Weights of a small transformer language model.
Size: 14 layers, width 320, 5 heads of 64, MLP 1280 tanh GELU, vocabulary 32000, 27.7M parameters.
Architecture: learned positions, capped logits.
Training: 561M tokens, 9195 steps.
MLP neurons of a small language model. Each row is named by its layer, matrix (up: input weights; down: output weights) and neuron, and shows model dimensions 160-287. Each number is 128 + 32 x the weight over its row's rms, rounded and kept within 0 to 255.
Before each neuron's rows, "raises" lists the tokens whose logits its output raises most directly, leaving later layers aside; "fires on" lists the tokens most often at its 100 highest values on Wikipedia text that the model never trained on.

raises: " They", " These", " It", " The", " This"
fires on: ".", ")."
L9.up1227 [135 130 122  87 173 184  83 131 166 127 100 129 138 158 118 109 232 123 169 123  98 124  96 162  88 173 139  72  79 156 113 114 111  76 145 112 127 158 151 147 116 145 178 128 179 111 114 145 148  93 153 190 150 121 160 146 107 146 176 106  99 136 115 174 173 110 113  72 186 147 129 171 153  88  76 112 118 151 115 118 202 156 121 150  68 104 139 132 125  98 106 121  85 170 196 141 181  74  74  89 151 149 110 153  78 189  83 139 136 158  70 201 149 107 121 113 115  50 116 121 149  86  69 138 102 109 155 119]
L9.down1227 [123 150 112  98 122 139 113 130 111  95 121 123  56 136 111 147 230 126 167 133  69 127 110 144  80 140 162 162  92 218 121 190 144 146 164  74  98 186 114 113 121 145 152 195 118 127 155 148 137 124 120 216 145  41 143 101 103 116 110 142  89 123 118 149 154 106 133  93 168 155 126 139 126  95  94 123  88 108  90 131 140 157 126 183 109 165 105 134 137 135  98 162  85 141 166 138 173 106 108 162  86 125 119 120  97 148 116 165 175 172 135 126 124 132 140 121 151 139  73 134  99 135 151 138 162 121 181 125]

raises: "nce", " following", " next", " ensu", "ities"
fires on: "===", "==", " ===", "====", " ="
L10.up8 [129 164  73 203  91 162 157 135 156  95 156 143 124 138 172 171 128 187 111  60 143 102 151 140  85 112 189  72 105 158  81 186 116 178 123 127 112 160 102  43 170 140 122 101 123 101 114  92 123 124  36 156 127 150 107  95 131 135 168 128 154 117 114 145 144 100 142 115 141 149  48 145 116 133 134 104 139 115 182 118 127 140 113 197  93 102 119 213 113 145 142 109 115 124 157  71 128  88 106 191 125  96  78 155 138 121 166 148 134 142 146 121 117 175 124  94 150 136 108 121 149 115  92 101 107 165  74 125]
L10.down8 [ 74  93 134 128  82 122 122 135 170 117  67 124 128 122 113 108 169  69 123 163 117  59 109 138 140 116 155 115 113 144 101 109  84 164  98 130  49 185 157 120  86 158 199  98 121 172 102 130 176 134 147 159 150 143 139 206 118 147 100 100  86 104 138  96 147 123 116 129 123 120 140 172 102 129 129 159 184 145 155 122  72 149 143  97 138 140 174 143  88 163 177 108  49 164  96 170 131 125 182 153 164 102  68 109  77 131  83  81 185 166 139 105 129 130 106 104 184 169  73 171 163  93 142 130 119 114  66 134]

raises: " which", "volving", "which", " whom", "ger"
fires on: " and", " Goals", " to", " or", " there"
L9.up4 [132  94 105 116 186 132 110 147  91  94 143 120 156 148 120 147  87 104  73 123 113 132 116  89 191 111 169  88 156 126 116 132 129 145 134 165  77 124 145  84  66 149 107 155 168 141 159 112 113 121 163 108 126  81 111 116 104 152 114 163 114 199 165 216 113 111 161 125  68 119 118  69  95 142 149 133  77 104 187 118 151 170 141 165 101 106 131 168 161 115  97 126 137 114  99 144 163 137 110  86 174 145 147 108 173 142 181 217 153 106 134 151 152  98 116 128 101 162 127 210 134 194 107  68 149 123 159 118]
L9.down4 [118 153 118 154 127 132 115 132 147  91  95 154 150 178  74 127  97 164 171  81 158 106 110 180  64 120 158  66 120 111 162 129 178 160  96 122 134 130 102 114  64 104  80  95 109  68 108  92 164  58 128  86 117  94 135 220  91  64 163 164 189 111  74  89 160 172 141 133 131  94 145 157 156 145 199  55 189  93  80  84 194 128 150  98 112 140 138 189 151 129 134 173 144 130 165 101 103 112 184 133  70 119 156 127 100 133 144 124 119 154 139 139 123 152 162 149 164 109 107 160 111 117 126 125  88  95 154 146]

raises: "\n", "===", "ery", "\")", "ola"
fires on: " |", " of"
L9.up259 [ 89 125 117 122 173 100 131 135 149 133 153 104 103 125  83 102 142  83 159  97 136 150 132 134  63  71 186 140 147  65 121 115 134  87 114 113 140 134 107 142  99  97 148  76 103 109  88  81 139 146 121 139 175 115 187 134 114 112 123  83 151 136 139 140 131 118 175 152 167 136 169  87 122 134  82 109 184 106 159 107 130  99 127 143  76 117  83 150 177 173 113 157 180 172 130 161 135 122 128 149 102 148  81 101 124 117 121 184 139  85  98 103  69  96 134 181 148 128 137 154 161 225 133 144 163 144  90 132]
L9.down259 [106 200  87 137 108  93 136 150 108 125 115 165 150 136 164  98 175 108 104 108 132  69 176 135 139 158 156 191 177  38 150 134 142 119  76 148 118 157 141 175 147 157 151 121 109  87 124 150 104 182 179 148 139 147 170 101 100 138 147 105 106 125 189  82 163 140 174 127 145 149 144  73 102 169 180 131 183 122 111 120 159  73 125 117 127 114 169 163 179 138 113 189 152  71 138 163 204 129  80 106 152 122  66  96 134 138 113  98  99 132 119 103 161  75 198 138 156 119 139 108 148 180 113 122 133 149 118 110]

raises: " the", "the", "The", "|---|---|", " one"
fires on: " is", " was", " being", " of"
L10.up968 [ 71  72 162  86  84 116 149 125 119 193 153  89 105 121 126  91 129 117 167 129 140 120 126 134 131 174 187 176 137 176  81  73 139 134  71 136 148 108 139  76 115 167 182 106 161  93 160 115 127 118 153 125 156 129 142 135 121 144 160  79 133 150 119 121 105 168 139 134  95 115 140 104  43 134 125  81 194  75 105 143 127  70  96 106 134 143 159 108 148 121 148 137 228  87 133 150 142  91 149 155 120 108 108 124 113 100  90 111 112 166 127 103 139 121 181 169 137 118 193 155 139 141  80 108 119 148 116 115]
L10.down968 [132 125 153 120 152 134 130 164 127 129 141 111 100 158 164 113 115  87 125 146 181  86  86  98 149 115 188 181 126  98  62  98  87 126 124 124 117 130 184 124 150 170 117 112 138 103 130  95 145 127 114 159 101 123 115 121 139 123 144 139 101 130 118 132 153 144 131 190 123 117 153 152 114 137 160 148 153 145 132 171  70 114 137 115  84 162 129 122 153 110 117 120 128 101 108 139 141 179  73 163 154 148 162 143  88 122 161 111 135 200 159  82 133 105 181 141 167  58 157 165  67 125 160  82 143 188 167 133]

raises: "\n", " The", "In", " He", "The"
fires on: " |", ".", "---|---|---|---|", "\"."
L9.up677 [ 92 157 169 136 221 162 176 167 116 145  81 128 114 122 115 169 191 137 131 147  67 116 103  68 128 120 148 114  89 116 102 142 101 121 130 113  79 155 129 190 116 141 161 121 152  92 101 163 178 131  94 119 122  84 162 170  89 179 202 127 123 120 108 136 173 122 130 173 172 189  96 148  79 143 135 131  88 125 147 111 158 151  85 155 116 181  90 163 121 145 107  98 172 137 160 151 142  91 145 125 169 106  92 193  96  83  75 147  88 120  87  98 168 187 133 124 110  61 142 125 149 110  60 111 136 100 119  88]
L9.down677 [ 93 114 158 103 118 130 150 146 104  87  77 117  76 159 119 147 145 115 141 128  99 113 159 130 101 138  56 192 164 167 139 176 143  72 166 129 120 134 114 112 156 158 134 111 157  83 137 176 182 175 179 180 148  61 161  91  79 125 122 141 101 142  92 162 110  98 175 126 153 150 110 123 100 123 143 115  91  80  73 166  89  79  92 166 154 136 167 139 173 170  89 163 102  94 131 134 134 125  87 176  97 144 148  88 133 104 109 114 172 110 121 146 129 156 111 113 108 102 103 147 121 152 168 147 207 127 230 156]

raises: " which", "which", " whom", " where", "volving"
fires on: " |", " in", " after", " of", " -"
L10.up29 [167 126  94  95 128 121 113 205 129 127 165 171 140  80 101 104 158 131 108 103 128 107 110 125  97 149 155 124 159 122 143 134 117 155 122 157 121 154 144  73 106 108  81  81 126 108 140 140 121 132 110  69  98 137 136 120 126 107 155 102 172 172  88 149  92  94 176 127 108  91 129 124 153  97 134 147 125 133 163 127 160 114 166 140 157  86 119 117 119 146 100 138 173  72 123  83 142 114 171  35 222  91 126 128 119 128 164 169 177 148 173 145 162 119 105 162 119 107  96 130  97 119 103 114 103  56 162 166]
L10.down29 [105 160 131 154 116 143 159 174 136 131 132 131  85  84  67  85  42 145  56  88 120 127  93  74 137  95 119 106 114  96 114 155 109 152  82 156 102 113 169  97  94 124  76 134 121 107 162 168  66 135  99 147 134 130 163 160 145  91 136 167 173 114 163 149 162 103 122 113 164 125 130 161 133 112 121 100 133 138 188 105 142  46 142 109 133 134 129 184 146 143 190 170 186 110 119  91 173 185 177  93 133 117  80 105 162 173 134 148 106 144 147 161 175 146 146 123 134  98  86 167  94 123  99 168 151 126 124 169]

raises: "\n", "===", " ===", "==", ".\""
fires on: " |"
L10.up408 [131  91 127  77 108 100 180 180 161  81 105  82 130 103 211  98 162 105 141 151 145 176 111  68 132 163 123 130 136  79  89  93 148 143 133 185 125 114 106 155 193 118 155 131 167  64 148 109 155 176 155 128 167  95 149 116 107  96 116  89 157 115 141  84 161 115 154 155 136 153 123  94 130 172 115 106 170  80 113 130 145  97 120  98  94 135 123 108 152 165 137 155 118 125 111 116 155  78  96 150 113  95 108 116 126 136 121 149 143  74  92  24  64 158 135 136 139  89  95 123 141 177 103 127 165  39 107 104]
L10.down408 [131  88 122 114 153 102  99 121 134  87  92  72 142 115 146 115 155 123  70 122 113  95 147 147 101 134 137 129 122 137 147  88 127 120 169 134  88 136  90 138 120 129  96 121 129 143 111 169 118 162 160 171 134 138 186  90 112 120 133  84 145  81 114 116 147 118 107 134 120 150 112 113 105 138 135 173 102 116  99 176 102 138 178 124 148 149 147 189 130 125 113 158 152  77 164 150 160 170  29 100 125  55 136  90  84 122 173  99 169  87 111 149  92 126 113 125 157 120 139 116 117 178  85 124 152  99 150 139]

raises: " and", "ature", "now", "led", "or"
fires on: " (", "-", "—"
L8.up68 [172 130 131 128 194 127 109 107 161 105 159 109 101 106  92 126  95  61 130 157 105 191  99 146 135 161 178 122  96  93 111 135  94 124 137 174 108 175  54 113 157  86 102 117 133 180 164 111 123 103 124  76 156 144 172 148 188  89 124  78 119 143 119 152 135 142 138  87 163  90  81 127  36 130 122 103 146  96 121 190 154 161  95  60 110  88 148 141 165 158 174 179 143 111 134 132 100 169 193 134 130 173 121 125 134 193 164 179 109 145 138 148 162  98 107 117 115  70 100  95 121 130  88 124 127 114  81 107]
L8.down68 [ 73 136 135 170 119  71 161  96 134 162 167  98  66 167 170 101 144 151 139 152 132 146  90 148 140  94 134 184 169 129 159 151 109 111 139 133 101 125 127 110 143 169 108  77  68 125 141  96  88 105  95 122 157 133 116 109 133  83 115 157 167 130 124 124 124 120 144 133  62  95 143 110 113 115 127 138 151 163  90 185 150 162 128 121 121 111 102 113 162  87 129 108 109 213 163 119 126  83 128 117 157 236 177 131 148 129 132  81  97 149 171 172 170  66 130 131 114 139 146 145 129 106 147  95  83  90  92 128]

raises: " They", " This", " In", " One", " For"
fires on: ".", " un", " |"
L10.up1179 [116  56 157 123 143 164 115 125 110 112 124  97 144 109 121 142 148 169 180 186 167 105  66 150  77 174 149  73 104 127 130 149 139 111 144 151 137 167 115 182 151 139 165 114 158  72 154 173 156 105 141  98 124 137  87 145 118  72 198  59 138 122 152 177 123 163  92  80 176 179  93 153 162  87 112 127  93  97 146 151 138 158 132 153 121 127  92  71 161  97  95  77 135 148 176 125 206 107  75 132 172 128 168 142  75 194 106 123 159 161 107 124 201 166 145  92  91 113 145 137 108 123  49 131 108 125 155 127]
L10.down1179 [139 163 169 135 193 110 138 122 110 157 159 174  90 186 155 128 171  98 110 109 150 147 124 139 107 128 133 124  92 186 126 135  96 100 139  76 151 131 100 138 143  94 161 169  54 118 116 151 162 123 134 173 137  86 187  95 115 117  80 108 126 133 133 118 146  74 108 154 170 118 179  95 157 133 166 161 101  97  76 150 153 186 103 130 134 117 121 173 169 104 146 120  71 122 170 126 125 169 112 122 104 146 169 124 119 109 104 158 161 159 111  98 114 162  62 152 147 140  97 134 115 126 110  95 146 135 126 137]

raises: "whose", "\n", " It", "It", "\")"
fires on: ".", "\n", ",", ")."
L8.up679 [115 119 159 180 164 152 154 181 145 116 142 140 126 122  71 105 142 139 177 159 137 166  93 160  92 120 126 106  60 221  90  98 101 149 122 127 143 131 115 148 109 146 132 148 111 118 117 162 123  72  86 133 103 136 167 193  95 114 147  80 164 109 129 160 101 180 126  86 161 115 162 210 135 119 165  96 106 167 120 114 112 139 139 151 168 127 133 103 178 126 106  87  93 168 118  88 126 122 151 103 177 195 127 198 122 146  90 113  96 105 105 175 155 138 142 103 142  35 154 125 139 102 114 139  96 160 167 164]
L8.down679 [102 134 144 108  98 102 179 144 113 101  86 146  64 139 163 142 130  70 132 106 109 130 178 126 149 136  86 150 194 162 165  87 124 115 160  97  74 169 132 158  74 127  97 134 159  94 166  76 111 172 125 185 131  46 174  73 108  73 176  87 119 148 188 163 193  90 155  76 125 184 133 129 108  81 117  94 160  75 144 105 127 122 147 159 106 146 197 174 172  88  84 193 149 178 162 148 135 145 135 113 129 148 132 111 107 143 135 132 135 139 107 158  97 150 182  68 166 120  78  98 178 133 129 157 179 107 114 161]

raises: "piece", " an", " a", "ship", " one"
fires on: " is", " was", " as", ","
L11.up970 [129  75  99 127 127 108 115 149 112 100 142 148  94  84 108 116 143 119 156 129 132 124 213  67  75 149 165 113 151 145 108  31 102 210 154 130 106 140 184 120 148  76 107 114 136 102  66 107 133 114 155  97 198 133 128 108 142 102 107 154 155 183 176 138 134 165  81 180 123 110 122 147  84 168 137  83 117 120 107 111 119  80 113 124 115  81 124  96 145 121 151 141 110 111  64 145 106  76 149 146 155 131 150 135  84 151  69 124 120 113 167 152  83 153 154 102 170  91 125 159 128 102 178 154 112 130  94 186]
L11.down970 [129 140 129 169 122 156 120 108 135 114 116 168 124 133  99 107 148 139 123 181  67 191 127 136  93  81 144 170 129 117 126 113 131 122  95 143 130 139 171  73 128  74  86 119 147 130  66 104  94 164  61 118 133 101 112 114 136 136 159 146 105 168 120 178 116 133 114 127  57 175 144 135  65  91 152  44 187 151 154 173 106 112 111 141  90  88  75 106 120 133 127  80  73 164  96 115 103 126 144 162  86 112 110 119  89 147  94 137  84 142 151 114 153  83 140 196 184 163 124 156 111  88 133  85 150  99 162 159]

raises: "\n", " \"", " Result", " At", " herself"
fires on: " |"
L9.up1016 [153 146 101  58 161 158 127 113 119  97 109 113 149 114 146 176 194 177 135 130  89 153 139 127 179 130 155 116 123 148  89 119 112 150 147 167 104 132 117 135 145 140 211 108 126 139 148 141  92 221 151  93 118 100 161 150 103 169 212  95 155 126 147 138 126 159  99 121 110 138 171  96 120 119 129 110 109 141 116 113 145  55 139 109 122 131 139 132 138 158  85 145 136  88  92 138 198  36 139  87 127 156  90 124 115 104 121 164 208 140  97  97 162 135 209 115 128 154  85 132 136 123  67 169 125 156 110 147]
L9.down1016 [115 179 128 125 140 148 115 174 151 137 148 122 121 175 117  91 186 118 159 135 136 108  98 138 126  98 181 185 163 102 115 133 105 135 155 102 111 152  90 169 175 155 134  75 101  97 121 106 172 110 135 172 108 160 156 128 120 132 135 135  70  99 147 121 158  94  88 161  61 175 123 110 122 102 161 201  84 122 158 105 138  98 143 138 123 139 112 140  40 126 135 188 217 116 113 158 154 154  70 123 146 113 122 154 115 162 114 123 107 149 129  39 177 154 165 118 103 145 122 114 121 122 131  94 154 100 127 132]

raises: "2019", "Early", "\"", "International", "2017"
fires on: " \"", "\n", " (", " "
L11.up513 [145 131  93 143 200 146 194 174 107  49 150 165  99 115 100  70 129 162 138 142 141 157 162 141  25 168  90 113 126 173  74 124 112 168 124 186 190 198 161 120 136 140  90 118 134 158 182 106 151 127 125 144  74  91 156 237  79  39 161  91 112  89 141 134 128 150 137  91 141 161 137 126 122 152 112 133 116 114  80 128 104 132 115 105 171 126  86 147 112  94 140 130 100  79  89 102 132 161 112 166 156  85 120  95 116  80 167 130 123 147 150 109 153 137  98 124 145 144  90 130 101 131 129 114 139 125 181 123]
L11.down513 [124  92 135 143 159 120 146 133 124 128 149 153 149  99 130 128 145 158 127 167 111 133 119 160 144 170 163 103 120 118 126 139 132 134 136 135 121 139 115 111 106 123 144 107 110 153 136 138 217 120 102 160 119  65  94 185 140   0 132 139 108 135 101 139 120 137 115 107 144 150 151 174 182 110 121  83 115  81 146 142 100 124 151 115 116 143  86 134  99 138 146 116  96 113 120  97 132  95 129 141 146 169  92 113 147 163 163 101 164 143 149 148 139 119 117 129 102 125 105 117 109 155 119 122 114 146 255 110]

raises: " which", " whom", "which", " aid", " who"
fires on: " in", " at", " after", " to"
L9.up174 [177  70  88  76 137 124 106 144 142 132 111  90 132 130 139 108  68 125 102 133 123  64  86  28 118  60 135  54 162  86 110 123 115 125 123 149 173 171  91  99 124 155 106  70 134 113 135 161 112 182 115  64 142 109  59 121 131  95 152 133 161 177 157 166 148  74 160  92  97 120 128 168 147 124 123 126  98 107 183  97 127  86 141 133 143 122 155 187  81 142 130 132 118  86 183  80 162 144 127  45 137 113 193 132 130 131 152 166 192 154 180 169 125  64 147 152  98 138 151 148  94 108 114 147 126 110 176 126]
L9.down174 [117  86  95 121 140 166 130 128  99 122 153 137  96 107  53 103  44 109 125  66 141 118 152 100  89 140 177 130 191 138 176 134 146 150 178 146  94 167 144 126 120 140  98 138 147 111 123  77 123 117  79 164 106 126 141 170  88  88 174 139 114 142  96 135 133 178  92 125  92  96 139 138 147 156 103 138 168 196 113 154 111  94 160 144 150 139 139 153 174  87 136 126 150 124 124 103 177 169 215 114 117 152 123 146 152  95 150 190 133 129 127 107 144 165 161 123 135  59 116 130 116 120 138 166 126 130 151 173]

raises: "\n", " |", ";", ")", "==="
fires on: " |", ";", "\n", "."
L8.up752 [ 54 174  82 135 169 131 122  89 207  59 113 140 115 169 137 172 172 123 154 122  98 147 144 166 117 106 144 170 140  96  99  86 118 144 136  82 111 101  96 100 130  95 146 130 138 159 108 149  86 184  56 189  65 143 189 157 156  90 128 119 140 156 150 154 117 125 124  64 145 211 151 115 136 130 145 178 190 157 123 147 144 108 103 137 113 117 116 174 123 121 121 162  73 133 132 182 140  97 124 217  96 156  61 163  92 133 165 140 177 103 156 132 116 141 115 154 155 112  87 141 118 137  61 140 170 160 172 189]
L8.down752 [ 99 118  95  98 161 116 131  74 137 106  91 143 113 121 142 138 211 128  93 126 141 160  99 217  99 189 164 164  92 107 175 159 126 133 169 127  61 146  62 108 209 169 154 143 159 166 113 107 105 174 126 173 125 140 172 134 102 128  81  60  43 117 148 138 127 128 123 105 160 141 129 136 135 114 136 148 153 109  65 198 138  72  80 176 102 149 123  93 136 114 147 114 152 164 100 146 103 129 149 158  50 150  93 140 115 138 157 157 160  87 105 145 110 123  93 103 112 184 187  89 123 165  92 104  96 150  86 112]

raises: "ed", "ized", "ised", "ising", "or"
fires on: " ("
L8.up448 [132 174 155 208 113  70 149 134 134 108  99 129 159 153 136 127 103  31 118 100 104 175  88 151 155 124 171  71 132 113 148  86 119  81  80 199  67 135 142 122 139 125  96 152 113 154 150 134 192 119 120  97 169 138  93 110  99 122 175  87 178 154 106  79 114 127 161 115 192 172 103 131  89 161 161 160 132  79 164 160  67 136 181 127 136 116 182 116 112 110 125  92 161 104 105 169 107 131 134 136 150 109 140 103 103  75 155 115  84 190 190 131 160 116 142 136  90  88 142 170 154  93 128 127 116 139 109  97]
L8.down448 [ 85 168 153 155  79  94 124 163 103 132 144 171 133 109  93 104 138  83 168 212  84 165  52 126 110 104 155 151 156 130  98 102 139 123  94 148 107 123 137  75 154 120 152 110 102 127 133 165 164 134 102 128 158 137 215 118 139 105  83 132 109 118 174 152 140  95 148 138  76 143 153  93  87 124 121 128 113  95 144 140 153 146 135 147 193 119 127  67 165 126 114 123 105 186 119 128 117 176 122 138 134 103 115  87 107 144 151 126 105 134 163 141 137 150 102 158 170 172 120 146 196 155  84 154 133  77 108  91]

raises: "of", "its", "itch", "in", "it"
fires on: "-", " (", " ", " \""
L11.up333 [ 91 129 111 171 179 142  87 123 126 145 127 143 117 125  73 141 134 122 126 145 162 142  92 168 146 137 139 119 155  91 136 182 146 130 112 129 146 141 134  98 175 200 141  64 107 143 146 116  96 186  74  40 103 101 153 145 103 109 147 142  92 118 178 113  77 136 141 123  93 109 137 158 129  99 141 155 132 152 183  91  88 169 111 131  39 115 149 166 183 113 125 151 128 113 122 143  76 159 142 188 119 139 204 118 149 170 174 106 144  67 142 164 145 183  65 171 174 132 147 173 136 128 127 129  54 102  70 109]
L11.down333 [115 124 135 141 165 134  99 104 153 119 138 119  90 121 107  84 111  98  85 194 138 180 122 120 129  85  75 112 156 129 161 174 121 113  85 171 146 187 137 170 101 113 137 138 148 159  58 125 117 121 108 146 101 102  94 173 119  67 104 141 170 113 109 123 153  85 115 128 143  87 150 175 129 135 150 128 106  97 127 104  87 182  96  66 141 126 123 135 108 127 154 157 125 130 116 116 138 161 129 119 124  95 175 155 106  70 138 148 127 143 127 131 169 118 101 166  93 101 112 145 105 124 136 118 147 222 208 137]

raises: " such", " like", " particularly", " especially", "such"
fires on: ","
L9.up51 [130 137 162 156 127 164 162 157 168 165 162  78 132  92 124 122  94 174 173 160 185 146 135 115 130 120 123 102 112 150 148 230 130 117  96 175 119 162 122  91  98 113 101 103 126 132 126 100 144 147  93 110 138 111  94 199 189 103 117 102 112 178  46  91 139 118 135 139 135  94  94  93 149  76  99 123 153 178 121 188 146 118 185 146 107 106 117 111 119  94  86 154 176 168  93 131 116 120 127 128  89  60 115 120 189 113 109 167 142 122  65  93 156 115 114 121  89 112 173  75 111 158 175 144  77 157 149 136]
L9.down51 [ 92 130 159 155 135 122 147 152  34 137  88 178 163 160 140 101 149  65 127 150  89  91 148 126  84 134 131 138  99 116 164 128 112 101 146  92 139 166 140 138 129 166 182 121 142  85 116 167 113  95 170 163 107 111  99 110  97 110 115 140 116 133  97 123  73 138  87 174 149  72 125 124 110 139 118 116 180 195  87 180 151 150 112  78  99 135 134 149  83 129 119 155 140 186 135 140 181 108  98 105 139  77  96 131 183 139 158 136 182 113 110  85  89 132 144 174 117 155 167 121 119 132 127 124 120 121 152  97]

raises: " it", " there", " they", " he", "idae"
fires on: " as", " As", " when", " if", " If"
L9.up635 [141 107 127 102 148 140 171 112 108 128 135 165 148 102 173 107 158 161  92 137  26 175 125 128  88 106 152  84 155 146 171 125  65 144 137 101  99 142 164 113 149  58 122 137 131  74 122  85 144 123 113 109 154 151 151  92 177 181 149 151 109 135 194 112 160 137 103 111 171 168 110 126 113 143 133 100 119  64 114 124 107 118  81 140 159 109  70 100 108 118 118 169  80 186  96 137 127 107 115 109 101 149 107 159 125 127 162 141  84 163 155 189 129 116 135 204 148 137 110 108  99 190 100 116  71  90 186 140]
L9.down635 [121 122 173 104 125 136 103 114 126 117 139 165 109 187 131 163 160 132  96 130 153 126 147 106 120 123 142 174 120 122 162 139 141 209  88  87 147 110 128 155 135 159 189 152 108  99 136 130 128 151 143 109  74 159 135  69 166 106 147 142 152 111  76 128 114 103  51 149 108 161 141 128 206  91 147  92  99 107 115 144 111 172 157 111 142 110 111 144 142  63 140 132 165  97 108 127 147 110  76 124 132 148 166 145 140 136 157  87 152 124 161 103 119 153 196  85 131 127 118 116 102 113 134  66 112 112 172 151]

raises: "\n", " ", "|", " Succeed", "-"
fires on: " |"
L10.up559 [155 125 157  25 185 123 152 130 145 107 133 118 112 177 126  66  91 141 148  97 121 218 176 160 133  86  93  75 137 134  85 162 105 122 128 163 117 162  93 148 136 126 161  92 135 111  92  94 123 140  99  97 108  94 160 132 165 223 102 140 153  83 140 157 152 148 111 115 164 176 115 132 125 112 119  96 146 143  92  80 130  57 104  86 180 174  99 127 143 138  85 113 111 100 141 135 160  93 135  66 134 112 118 180 128  71 145 159  99  96 141 161  81 106 100 112  55 118 112 101  95 192  57  85 171 116 144 113]
L10.down559 [118 157 129  94 186 122 114 125 112 105 134 153  99 214 102 100 125 132 219 146  58 109 165 119 113 127 106 174 102 105 122 145  88 194 168 144 158 118 133  83 158 133  82 103 109 140  91 155 186 145 150 134 159  95 178 140 106 170 168 153 117 104 136  95  88 161 125 118 158 155 159 113  93 111 122 138 123  65 130 129 141  90 116 144 178 136 115 194 105 130 112 114 181  63 139 115 120 102 164 141 154 141 144 178 132 109 162 135 105 131 110  82 179 136 173  94 109 129 133 157  97 146 115 132 140 135 184 151]

raises: "'", "’", "hu", "my", "han"
fires on: " L", "-", " I", " ", "I", " l"
L10.up182 [185 155 138 117 142 167  97 141 192 123 136 164 155 106 143 127 196 160 101 170  94 136  99 140 169 111  80 179 124 169  93 199 132 106  99 126 114 154 144 131 176 143 153 170 150  87 107  84 118 188  89 137  46 138 128 135 130  83 139 104 146 113 172 151 127  48 164  68  91 164 110  97 131 165 129 130 112 115 142  98  84 160 133 135  96 133  64 137 107 145  95 105 106 104  75 122 123 115 130 109  46 103 140 158 136 149 155 170 109 114  70 125 109 155 157 128 120 112 143  60 159 140 137 124 112 136 118 108]
L10.down182 [100 112 120 130 110 181 126 129 127 132 166 121 170 127  85  91 175 139 126 151 116 122 130  45 158 160 135 155 162  95 185  47 186 182 152 103 137 103  88 135 160 207 123 117  71 126 150 126 129 171 115  96  95 155  71 119  97  69  66 177 128 122 167 161  93  73 192  91 149 137 143 115 124 168  92 177 149  88 119  77  95  73 116 116 104 146 172 119 100 111 160 125 166 129 102 156 171 186 165 158 147 111  80 100 142  84  84 199  74 104 132 132 185 150 128 158 122 110 123 144 119  83 129  98 101 144  76 137]

raises: " they", " it", " he", " there", " she"
fires on: ",", " season"
L9.up728 [114 168 163 154  98 176 190 138  87 144  64 134 143 123 131 162  93 129  70 101 120  86 107 124 114 146 171 179 124 110 112  76  82 104 153 129 139 163 156 126 169  84 110  98 148 158 149 136 106 147  94  84  98 174 145 123 184 203 144 129 129 100 145 148 118 140 113  88 136 109 102  98 140 119 116  77 112 124 164  51 127 161 178 128 160 122 126 146 174 113 149 131 109 111 135 125  87  87 102 101 132 187 144 149  89 162 162 165 124 126 198 166 128 150 149 133 143 112 116  33 131 168 126 147 104  91 162 112]
L9.down728 [145 173 125 125 113 127 154 140  83  68  64 191 117 140 110 116 188 161   7 130 110  95 133  90 156  96  71 169 127 156 132  69 137 109  98 141 130 105 143 174 158  96 158  86 173 135 150 105  94  82 140 110  51 124 103  74 171 170 118 135  89 115 106 114 141 120 122 106 151 115 163 127 139  57 119  65  82 144  84 126 138 163 186 136 174 147 152 162 145 124  76 156 143 166  95 133 131 127 104 193 150 166 164  86 151 142 150 106  98 190 182 103 127 100 189 119 113 146  80  80 120 147 173  61  74 138 164 194]